MLP neurons of a small language model. Each row is named by its layer, matrix (gate and up: input weights) and neuron, and shows model dimensions 0-159. Each number is 128 + 24 x the weight over its row's rms, rounded and kept within 0 to 255. Numbers have three digits each. A neuron's up and down rows have the sign that makes its largest values positive.
A block is one neuron, or neurons of one layer that tend to fire together. Before each block is what it responds to, as a language model described it from the Wikipedia text at the highest values.

Responds to: Year slot in dates. The space or first digit right before a four-digit year in full dates, as in "4 October 2007", "August 22, 2015", "May 1992".
L5.gate20:112133118124140130144125123167156168125141143147130104145111158110160139191108109104127110099121129162142151114156120084166168091155145155113134119123111129121117082110136148161154135101144123143103103130139077123104117138130121136106103144128151129136115142119081097166114133131119125135112115154112130152139143084113142092124113139129110113085124088150163169166135102162100113112148116069139147149159144108170115118132106140140107120152071092177096108117141099079172116075114159
L5.up20:144114142119128132125139096156155122115093157132108125177141109106120134123136135143113115093133171089146137155142115146108109127141117108114142097113109112165124159145123112101130120101089108116109084149152155152160151141169123140116075164152101105142114130087157132104113116119139119136130113114133144145093147078135124150155151061108131098154071126081113147129089148127170096126161121132113119093126075144116124123095162129114137091092081135169142163158148108165110099111110093
L5.gate47:123130125130140143133116127096132155084132161111134127179120156070107149074092134147102153165119125155143125103096103085100119102137141180124118090125139176137136101152113170080163133115134085157126106120116136154180096148124168162113119128147120140100120145093152115107106146127120110148098109135114125126136113148175139135158157116132142128148111145087140149159113176147103147129110161104143127157145127123163113105144163152140145146104146097164110088154181126148123122101142155
L5.up47:107114137131149125168142086172126156137136130185108125179128121098152130150104137187126091139152161114101120106119081094135148183169106138129144108140126130134158158124163163129109124067139125145171083123135110149128115121146111125121090136134170128117142131107085118122147150109128072139085129105154130127140142063153133104151128120100141111123087109149093141094112136119098110124156095116107132117124147128091147110144134110140104080123102130155122113125118106147111087084133114
L5.gate62:181150111109118126125132111139127119099099169183109121137141132117098127167099135115138142167120164069119119156139116133117120144139186111098097084140114148135127123117134194156096110127114150141120129142174138134135115154114140148124112112162111099062125165114151117150109139117109182128116141145100152145151121124126123142154153115079111125160125126147121132123129125139093116053122102129101129130116148095092103117110166125155133109153142077155166174156136135108136103099113117
L5.up62:199134099151141108145152134125113137072107118127130144089111127113133114137100083115136128111157163111115143137099164147175150134103154144082095125119146100102111123085137117164085116144148131119124119148151128153130142125129126132128115134112160140108163151090104120111081150103146133080150157108097139087137097128130105127134137130131116130145115163153087168095128125119111105097156117147107156115085111118116113158127154157110139112161072110176173156148132171130122074124123094
L5.gate175:162198140132152154147130144106158099140109147152137135138154129142141117135105145148128088077096126158143139125158136072106174141123133130140115123118109146113124160130099163116124152119128144133145111151139121124122111154181109124120089142126125087153151111091137097129112139176136096125127094125062148092128125112154107131110154100143099114115127097147112143112162124103106157089104158100148157179124114138124143106133084170118145186108075129145122120129100151085138118083140134
L5.up175:156157150141170099146139098133149137145087113135130136151158122139116160127136157123140108155115177118121157142119176163140168118098185117112138128144163118116146130133170152148091129104128130103146135126136105109066138124118109091124146168138101072195130143106113148108115129195138124075095102109114116090134112112119125098118150078117135124130122147121113174097114102102178121105104134151119131135156132128101146152106096140132145121140132131134117126144129142140083119085095093
L5.gate273:137087128121174119146107129119120136134102114147151097151134100092157127102091096097124116099140158116144101161151110138119097162171159162099171140135143122152147124108144181139150127097116086126108130117131126133152120136111178111154125120123128136150120105098128079151131104121113090130103107103144108117131132107185127082087144100109111123116097106135120159152109150092062114140142144106164167149156128121066088143131154136143073160125127113158103127130155135155122118106103137
L5.up273:132152189163098136094126103099157158108090128124091136134119122119135166173104136155089108080098145097103115097119129151112100142106117171137126076138171141132150145109164149107158123115086119126127100147137128122102079161114139089144112135108135097095131128139122088124152161117113118147116093127158127127197152106136118151082146110130102129109115155160079132129176095124129103085114142120134102153116135109123096125119149131132118129118097092112115117101104122156103103093126139
L5.gate316:145121119120153109139118160125101110115102122153108141133121135129084123166084089161126132110111182105151112109145107110144144125148136140124162121157142113133121094082155127133148121131094127159101155108154112128133108139137163146103094108157110073122127069112160113132158082135144140147122131129127133130113136078119121111115149115126118099123181178117146157147092076144088136110155116122127174092164097110133093080121140125123095128152122107185126104138161111096164098096116096
L5.up316:144106131128138132167159139128115159141123132171125084110136083116118165125163128145137104094143169125107109118176106189136112130102115145115151108128150107113122108126162134146161146099104143148181079124143123160154158119121128091117132171137116150127171151138145125124090132107143103143121121125114142152110143118120125131129112140126072105141109118145072108075196123125129159104137139122139122155109097133116151088111201066129126154125087127107131120156124118135107151128100102
L5.gate477:101165139107104118110136154114155100138092158146162112162137119127142116107137164124139137124102178129159086166112184118147130127145144121088126121128120156151131156162147159130105070117169144151165115115128110148107139134138195147122080130196135124157134164139107118131176098126119127126134101143104108125133109080139106125130104094135140095089108115144110119134127088155081129136114102094184144126112101107113138167123129128137094110117146131150149142108120148141098079103131127
L5.up477:133150136132106110151150141095119156122136142112168136147133146103121142121100118134099083093140119149135113107128215110132159102159148133126115102116153141131161130096111174145090113128114140114109064133145140108143110155178147135093136147153127126101120159125131139132098166165145124120136137107078096116151123081163183109173137111148137123092091084141135121169125155152152110162138111146123166111086107144109120098133152163121147103117116145110148147117103173142107098143126123
L5.gate525:110128141135158120119153126112143141096124131143166095144169119078127142101093154131111124084136189109150101144122138093121136125125157128107142135106129128157137121123148145118105121113108148080132118142188105172152117148149165120115075149173119100091144095090121115147114137125121149146120092146104133100117105058173130099140164102103119116095155106137132120130115109155094145104119133135154160123144095099099099109133166147148132158085100094118115174101110135100132120090117142
L5.up525:119122121125128101163163155097125147110114156108120130140135086109112164133115171156139145123126158180144154140132189145141125118126152175107145116089141129128118123116165145152100130153090130126142069111162118169150155173130114121134102140138163159122134144182119112127127133151124114120067113107139106108118132099139104137095125097145129094102124168186144147136143153102106127089152182107131136167127104149090093144143132163155100146123107137145135124133113100116094072128132103

Responds to: Word-initial split fragments. Short first pieces of words split into several tokens, right after a space, bracket, quote or hyphen, such as th(warted), y(ielded), al(ienation), s(creen).
L5.gate100:108137104158131109104107110112124133043115083100100110108143115108103146140099133147092133115126153150161127105101139133162135155114125097126097116123135158087146181123142140128150115094132119163150126159158098134127134136098109149099095153165144133151113195105128136112170117115137098166152095139121166136138149130179152128109099143086132165156102135112092127143101147151155112154146108128145181136075148118083117116142138112141111121166137123139116115142153121168118111135098108
L5.up100:124111150142127119103101155084132159093147116133093113157129133094136126109109133155091116089181182108148130151204104108147124102124135138119143161142138127138142141108144139118149096125158081147126149143097125157104166075126127121112117142189165141167141116134136099136129138106164130160129078107119112089146176107118107108081121129107135136124132106126112113130131182148126103134166125142104129123108099129121107107100148115123080111123095100109150106143153147097115081114091129
L5.gate124:131142076165149141119128111110091140087135136058127159126133090130139134125066161174117102111132142127137128120154120116139126137127107129152134114114144138131128166109143143133168173101170140137128134148129126185127184148102111113104073162141144111131133147098144172134124161148159094113127078147113165119147140104200130093168122140098079150150125142128104109132149138140126161162122100129099110121128121135113111117106135140148181136130143097114136129168112126147089115124142119
L5.up124:088146123141109134156110113127186125103115126095134143144123125165116102154104126161138116115143129143144112113169108101132138172108076091152133147099162142103139138161108177118144106131146154163142155133094128156154133069124117138114141150098133153152110103165077123093142086136114138110160088108153163117123161137101125149133119136129102174136138110116143098161146117126105134117161071133096165135149119134166139108107145165129125152097145174100114106142109119127126156115190116
L5.gate267:086099129125139162139132141115137173107118133149077143146103131093074116116125106149090108142091143139111128139119078088149131155150095118121084119169107112126126157136116138131144110097128134141113124126110122154118106083123160090161092136076181100148110164084190114119154109140141087131111089113181140132148153120118149128112090131121130151082136125096124117130081126167143134128150139155132119133119115118135129150116144152109115163124139093120145070153140153143174137127136100
L5.up267:096111098169109086130114105097125135119134131109198099126124135110078112144111168131138084060125129139101130116170170132115120156141140149099122108129082113113171134108113138142081145121104149131164102115129098122137129115152128142160087127101192147124161163114147150175098148130139113133134107121130159130091099131137124151114132125121114178164137125112115131123157154117127123138151115123079153135102081138117137088137198109162143148121122128123122135158116111110120142103094121
L5.gate291:125176147130137147126163117108131148090110151113113117104133128101137130121109119134067099099112155080118142112118125093112163105076149148125139116124116148162145147159131152074159113129117150159171136137155157126112105107103156086108081115169166118122111140115129129151193128127099103151082115157135097124168134118107135123113142071108108134122135134138109103122107118162123105075161135099147121112117129121133125148141133173139131136090125131155118153193124129108139101138085087
L5.up291:112090096130133172158165113114136133097095145109140117155159138093124111092115143142095130085102135112144124117150162126128135181135123169118119150086110101145130119109135137122139088127133073141130146141123149128127133139117160118108092153127127154105126116124123113113128170123116125163127110143158101115131156063116141115097109084074111131190108101157096150151093157142128119141118187137109141145138102141147091105114124096142144090126132110151188106161152141144092142130143076
L5.gate325:144100079171142165095144157114089150127122102134123112169145121103110142116138106124116122122109112147128136144115104144120120159148115124126099095148135111119119182144114108142158121098152106116113107153134117122091158136122136132132130164127176088165108138091190150148168122167101110146129126121146157156153104104137133129133097097126120132139147110122128110114077185172164135141164125197113149164089155131104110122105146169150130127148117081102188109144163128125132133129106118
L5.up325:156062121168108129114187130129159101146099145086167118119157122127113119127106173155148094142138137140172099186145175136147108125104166152122119144138146143122142135153123139193137127098105130105098114100108109130124131154128118104133120156155182155135135185159194106131140160123128114100108135145111125111127107137143128144160133148117102142152150154132108122141153146140141122130133108138113187182106130129088099109142142134155133126142097151127134123175110111123106123109110092
L5.gate464:120132098110145138125146097146101153139153155135105170139100124121114166110142148120138112148144130143102150145131154101131165120130147125106122151149100108120132154136135108132161130094143153132113136148112091146169158089128126142103172122113158109133154165108211119132114104140137089165103140141132159128116106154167146119208148157149134141108141191087172131139117126155155152152178098138144163140148133135097113171096122134123132166063122105122109124112118113109128151124128113
L5.up464:105140141147118084136160115145126113094117118111097139126129132120167153108124121130121121175150109086112150139068124092141118157165097153123130108164123174127147152106134117148127135112154121135127119119135107120140129140109164086112105146150157100122149113104097144125146101120156098156148127126208190152114130115132146131159095151130122181141089092090120140102119154136157137120132138169141147128118094131092148165142155072135116139065130108113164148126109154175108147119107133
L5.gate481:108134083177133089113141100088117130070119098115129156097132111088106124131108132107127136103108113117092154098098102141186125153149115131113151099167121128115098149091166144163130132127158123136167111152093094111086125157122126149110149096129169108154108158097101134120134106131154101113085115097128156120135151086156134105121100140130172145134149127111107110120111122146145110100171112091132182119089108114104121140128082152119088123159168100109136124147133153140114138136109097
L5.up481:145134071157114130138130127113104114161103156148137111115136094159101109083145124164147158107120112143101119124088145140113150118123145123146144095190071120120106144122118136142145125110142158117073134098166116138092121083127080137132141124138134116103130118147158106131159079110117136139122158141136151109143140132111129141131133158105089138135131138096162111158205072149114123121166145178119083126120126119090152098120114121162138124158148106132115119128152126116183082110143102
L5.gate583:137125124125130108165143148086144129127153143125150092153095174089129126102154127100093126125125143139135151113134152130090178123092174140117124123130142106104149138110113155129208134111192163143154137123152140156129111130152116141102116126161142144136102153079146152162137178126111156142082112105112110167167121127114120130137143145122170126146148163133100084144113154130106110125199152127097157154127125124153123134157116124172100173131139125119135127121140129140156147139094180
L5.up583:118149135177117091136108121129143125099112147090162121135115080106152120130141149157099139117155126135115126185181109109117121145139139121126130131135111132170132154117159106137139124112153104109180149113093160134134121088149126120148099100184157139157110138125143162116136112139144124114129071114095152157097114091175117094111117130153132150178138130114070116087150078101154105124130150174119154127102107109119142121182150125123113109098160105102170123104117146147129133151101097

Responds to: Digits inside dates. Digits in the middle of year or day numbers in written dates, mostly the third digit of 20xx years or the 1 starting 19xx, e.g. 20|1|5, |1|987, June 2|1|; occasionally "century" after "19th".
L3.gate638:141147173133160167123116116137128086105122118100102108122112154144104088147114140139138100185138104092124122134136092110150115134106119103117167099084132140167132095163145110093138119109144142093116137124122123153140106177114129153124111105141144070129132086125163085149090124112137175129162119155124153136113099124145135104136134124116162180126129107130095138177117105133134134105073115089102100090119113122140093150138182111107140113120115145103121149135173128107133146109072168
L3.up638:179117153101162101137127103102157123082095105106143116138144099132105085130143149102126114111197110064128107135120124133149139175142145156126152096131097153109143115130123165135094105135134133134128122115154112134171108192166121112126134149131117094130113080093130098148114138130136132170104146144120140107137112152114128125111156087088120125135115148112147168127130120143109091099141093149112128141141109147124170133127142174098129152058137164122151145130151161120128080132095151

Responds to: Year digits in dates. Digits of four-digit years, mostly the first digit after a day and month ("On 12 January 2012", "1943"); also media nouns like film, track, interview.
L2.gate72:156120134155116112118137124125126111087102092113137136155117152122040104175114150136123135132139101158113131139123084112128140120141110131126149122124134096118117096158094095121118103140149117112123066130135141155094106167131137129121093122146165090126089118100109084129137146126136152154117140145172117128151125074136104128155124163123099184118129166150163147089127098126127161128088111136122098138107107133092175128137144090102092167124129079137134143122180096100142146103127130
L2.up72:144102113164112114128182129120127134141116173172079118127139119164122127113138129121132168097121127121141131150122164109130107116132114113090139132102123105137156095115124140135146133114156157150144114159124181156105148134154158156103105130095105094116087116144163096147127155132102120149180107148093157147139130121077162105108141096148090108174102091125149126126132165128134204105115137119070139150115132115108137129133177105147139092128101117103151160143138137096110182117111143
L2.gate103:147127105169133106121109176142102177129151129178106122098113127140157129135115147130101122140136127124099136133156120103120149090128136130107133129135135114109130133103164134114134110074134117133167094158133105095126125155174113167134125085145092097103117149135113121119154144120160116070129136168110111111090136077135112079143139158180133079147154151143129112116148128168107162141126115099164139125136145115103092095058119138123144126145113097132145112168137051121134145136132121
L2.up103:155116095120132091134108118108134187118159124160138141130142116178127126129180083104073127123145141124119113129113124097150127170126128117107112152140128133099113131141134139129162089076119125128126133149123128111089099138115115172140089088106082100148116128116124102118140082165168146078102123148129125127130155091077097122093129118166089083147123116104145103129127139181127133134131111179146122125131161127138139134076095174132169144110122121106130175147129128133121173142129132
L2.gate136:148124128155181103103106098118131140124080150127116132137107132113075102128107088166102151133152142100183130145139104157156115095115120091122152125159159115098112044115142194132145149125106118109124157093107106111097094133156124129098093130134104092139112137104109100112133118153107108112145120138170136129123117134189112171138156127087154151112121107113125170104115107108116164129100137130109152113142084132141129179141137116100136158106113138129125144130172128134098132127144143
L2.up136:130111118115121110127145129132131133093140133129113144088131157151142142128176112097123144152073121114075157132114158120171137142167135158114126139134153106179104120081119122129151127131154123110115087114119129108098110138143175156123101122129148127153155119125059148133129221109114105134107135209130108123105143080095118128129130116098118122121126119139145174086126091115131150106105132158122143139096133124152098168120157158150119171139132120135130132095158127094141143122143158
L2.gate192:121078155131150148121161096086146151144139113154103113147089144154109098123105135106087148157108164137149133132148096124183092109138154161134133139140164125121124084117134151118159109129151064124135106145118127155107133130122169149103121130160128098171158150118147115117131123117108131125130110176160155200174174099146130148140112154108127127148144164120128169122067116128141161129150124118151159108140127118140095130097186156156107119158139101152104147159125137142136120128121129
L2.up192:121082143103110145120112132159111120137139112167141103107112148159126101138122104124129145143104140105123122157141119113130078101144143117121181130154174078165114117086142116121161113165152092072126115101102167126124130130113143140173147120186105160155134135147154121064128115100094131126161107140152118155140179141103126127093107134112117135134106105121163168139095129107134069124128125159115137119122084136148123157167130117133139122138119156140105147106113135130141154201161105
L2.gate248:081113128110141126141085128134110130123141111116131129122111119157134094153113145112140124095150144152162137106135072138152103147142120125161125164136119123112144133108141129155087099152167127076134136123098108148130148157104135133124109172136175146140183132109128175104154133126195131076077152117096104121120141111125150102149107126134185140091102095130102139119107107128155123155165103068144133120103114135106098150137135171097108105140094119149088091142143102120134082125124112
L2.up248:121130110138103135115065140085092125115129161145069132116111135108149081132131145137152095151172116128116177099112135125136144107140138126148136123121085122130164128115129107145185146111110137131101168104114144106153157150164153118089089116124150122115141107106120130146112171145096160079139145108130105124173179137124138126127128120091150142130111100099139163173103116143111090121172099150123132135167130131144107138147125147103094074143097110135149118105082133074148130098119120
L2.gate252:150141143104152110113132118116091136092113123114122134147168162090063114126076116123118180099146107153122151106125140099131127107108118146143151131141106122143154075123119141130132092155143134117138031102119125143168088121141174143127136152154160109091128086125124082124117174142126116132109133139151111162161160108112137127150176104118152130156081105098108142145127131132132110118114133162128130100132096128146125122129152156136142115168097115154144172092126184156130131134142134
L2.up252:156155132110152131102095103163162097143131145113134124138128118170121151116190135132138134161103146130149093145118102128144142134156114102099165154124133128111158120128130128090180181114154127172157179126149109092118114125129150144107094071127121153139135156102119121134141165136105133106102097143108126130090111103171150131134137147113104114098098136140145153078152069133118110152097124106091103135125127131168150123106075083156132144126108114095116141137133093167099168128100142
L2.gate447:163104158140137139079147141148152130120148089128111146164127118108135164073143133112122127127141066123083092113078114142107142150101141134144169153087087167142129123137073109123109106132109146122134069119125166154151092160127124108156138114135174168171107112144149135154149105126121156120128114152100161126106164126125126078132139097107119138149109169141119156121140109111141106112137101117139069110130135126143154149090140148161132128113138085159114146128151105124143127089113160
L2.up447:084109144149130130105151106115117158098150153140113134151139161126126088178072143100136124120160133138155127140138147099106097105075126127132123125097105127126123129108139132118159090147144125085141090103133138110132140131079111100133158109113185125140109128154138145153109073119128153151168095146126116110141130179132156118144128131142126155152091125066168124118150101115134121127164127133112113145097127127134139123075121128077179079134079093123121120116109087117154147144125174
L2.gate631:163159132127113145118122144167104160112163151157060128106132135097117124099093171113098152115141155129151153173157125143143104100117118125081147120144102143110115129110145167118150138099134148148158109114137129165101151118132130147116137158106110128129178142092138078130152123112120184137143111190101111109132168084087128095138136104171082131097137122131142148131106153134190149125124116155134101104150092130153133124120088153130162103143108134120124117110088137098135110101130109
L2.up631:134095145129101148129075103133148133129134111147126153117134148155160145143139110119139153181154099123101141167103138101108125144169108114160155106121116101144133155134081092121170081122137132081100100097112161120100152151180114160123093119147142137178107156110102100150129102111151138125095156167147132129102155088125132075134153152136121117145104144072158087138146123130113125134123154150087113100095128145113108115095137125176097122112111120126115130112162142148123151089169127

Responds to: Adverb -ly, range connectors. Mainly the -ly suffix completing adverbs before a verb (jointly, shortly, effectively); also and/to/until linking numbers or final list items (8 to 24, 3 and 4).
L2.gate3:182130106139177129148128118128165151119128115119124113093126085108083126091138165145108112090108184148144111117113137095150158162174119108126132149109126135145128103109107145138136123084120124128107173169180106138102118131103144163124065101072082125139154126109154114103132140140103132086137108112126152100096125094146143153124103161104060090109124115156099119105133131110146160146138121137142142122161143133105135121130094143113141134149179144132160100155126152128118106117152136
L2.up3:124161150121123149096129111153103137133128127126115139116147167160147089086125152110123103112137082150116111108106117173123112099088132122133134102148143128141149096092129135132103134133096125143121093129060146138156110145100122154145143168164201067100126154136167165128166131112098169121138132119147121194118123156128114117124115140114139129176102115137128116163131177132117138121139109149096082105159105123155137152085150143135098128108107122147115182139127142148157150108115100
L2.gate7:169091182166117090102110145088131098176080142088171130145150169126076131077114110125100152141161129113158103165117130146152109121151129127117148125118158137148166126118144144123128107106130161098126118113112144154130143149130133147122112106132102115136105128122177109086142154138156153136087100124117112091163161165143135160134107118130089149148108132145096140160141116149183132101150169154147154113106128142108090131159147137137133126114176118133156074147117117152132125104145113
L2.up7:120096114106121089101138101129124123082159109067143146137163116161095153083131139093169134091077099116120092096127131146131117141109152115135132135123115110099139159137112114137137084078116186154115086149150102118148130145162130145126128109096135134130115130153114103133117148137112070128120137114139116194122130126104135149167144107148104115152103128127124104141151159156132143190109124169130051130107126085117145077106131136155169134120113121147144119115120138138145123121138110
L2.gate89:144141148129141126121126095143147141172149120149110113086151111140094146150122130095123149113109135143142108137197093141124107095128151116130093106184152106110113110079150152086125138127146175149179085180137137103086095108123144155138124128129132129139136180112153109116119143172104106131109126147107129142127122137125094146128102136136144107129135113122110120118117112141164129167127181179130141140091136138087108076114137148191137160120156117147153132137147070106124115162114098
L2.up89:146124156114146139144076124131151129196131125113173168133085124110122147099149132155112119112098097108110165127143106150137117131176174153118086064107162112100101132113105086100124139092131148103126111139116089117124158104173120139122129130130123128122137078106110081120140145145147107071094148121117149140130124124107129150132146116158139100102121142145110172157119148138140146134116137156157164127098167152099109147138156101171102130140142100136169131159103087137102123132160149
L2.gate217:106114147173162099108147146111124161126098083105125111175125152135134131102118153128089104193125135166144129126154133112157116117101118137135114116095131097105137124127091105117148145110154103136075155139134117158175138137136115140097136142139174138126142150090172128120139078106083140139121142113099158135139097082146135138130126150159089136115125126182149121137135191171163165150110123143122150167100158134084116128137135121117132137166106081123121173151159141138157140136116134
L2.up217:145139180171146147172158160131118124143121088085124131136144176126117168115125145140105083174123104171129130123115146124136117134083138148122090106163162102115142126112106112134126125105132155106101134150133187129185123124122111103131165144144148106115126144131202098108119120110103122126119138111113142149141115135129108120131157144116106155154100102172148140161148174162086129108127094158109158184096101117128111138129147131122142106140107121101146170151148133118114173086113114
L2.gate454:146108084115115115088128106153149143104142107106119095143100145129145139091160119119117146140143123117122147137129159137126177108081113143131148161129101150101099108132115118089158107120123138136139141140133130133081115121107118111129138099130121162154132133092169129103127150128122121129117137108122125144163152143132119115141122186127074095164068106076123124151122182150121135107151160108156161112087124137082122110135091155145174086169094142140116157172079141092087119116094156
L2.up454:149140166119095140122144135066159140141094111146125159130068126124106121123160078109077141101106090142149115139104131121126111067142152140142180179199104091117133147134122106114128140137107140098109108119121146070111132130141128094157106100190129150125097192111114126131104140154147146130103104116135122163145119134130140114136104131131169131110119148115135157108110149108125115163125108132153112097070120100131155131116107117101115131153138126111095173119131124139111121143152119
L2.gate517:124137111144142088141128111151117122114128155126120117149129194109119159150116112118108100115116137154132109115125085127130085137126102131124106120191078126097136086139142120126097081110110135107184123148174122134083090134104120120131146127122107078101157134123126121083112107126090094104149121104142088157164113116119130124118102180146082163110143123153143106133107129174122115098124166139124136118108110159139157146128109124128126065151092121125134143118175139119146169107087165
L2.up517:121156116135131111100132144133121103108169101141099142126110142136072088075090137146133137116150134152136115109116130165120140108120161096120117133123116116158105097115138124134109070136100132129095215104125117141149142118114146127148084162134117106106133148129152169094138155144123106113156087105140132109152144123111159095168076154113130145121128126154130135114072149106145156092130100115155116135150087106107123127140135170112122171149164082113116143147126169100110168144154162
L2.gate531:156142141171088081115145147129130137152128118097156095098103168157099089101111135152091117116115123143156147117066127092125148096109103106146104171137146143089116114144151143136150097124123130115143137146182130136173124138131153138132105105122103144137097156121174119104149113112149135114173116113110114128135118145137163164117131131180121127069129056135087095138114154151182124163124168119123167123093134106080140134129111125143137119138116110177136125146134148122133137099120123
L2.up531:114113119143134106111151129150085101128147149034143117157166189131057116144118125121124135117123105123164169144103135113122127125130106116123132139146154124081127127148111132136127159108122156158120119146139102134082148088092125115139123126140144132132088115115184069127178168085141128123099129140100087141155122146087122105119123126127118139154105120142119153145148153172136111137105153120139153148088152113114176146131146152131175117151132127101130155166122126111123149152101163
L2.gate554:112109154075150124157156109093147115143148154126134103133118118149108102135114151117093123153110166110132149107120116147156143105179145142127085136139164087128136129162120157156122153122134106134111097143113082144110128113128149162085147147174142131153121149135153134109120119156115134133094142122075158177168081145085114149159103153145096137099129136135101155116122133126174202150162124170164126164105129134134103106105146132144095113156095131125108138177157100138121100134137137
L2.up554:142169134120147124178120129144142088136146170125121098108145171144087122152108131157149114125124123074116127117130125150156149084129112116118135102162157068116140162116144112165101162106119129115131106087124121116108136122130123166132132136147128161159154114157132080114148108167129138124107120097108153131134092147072110128113108131141096156116109104139116181095172137112156172144129142182121130167098117130143151138152128132109101123138119197090107134149140104159120158145169105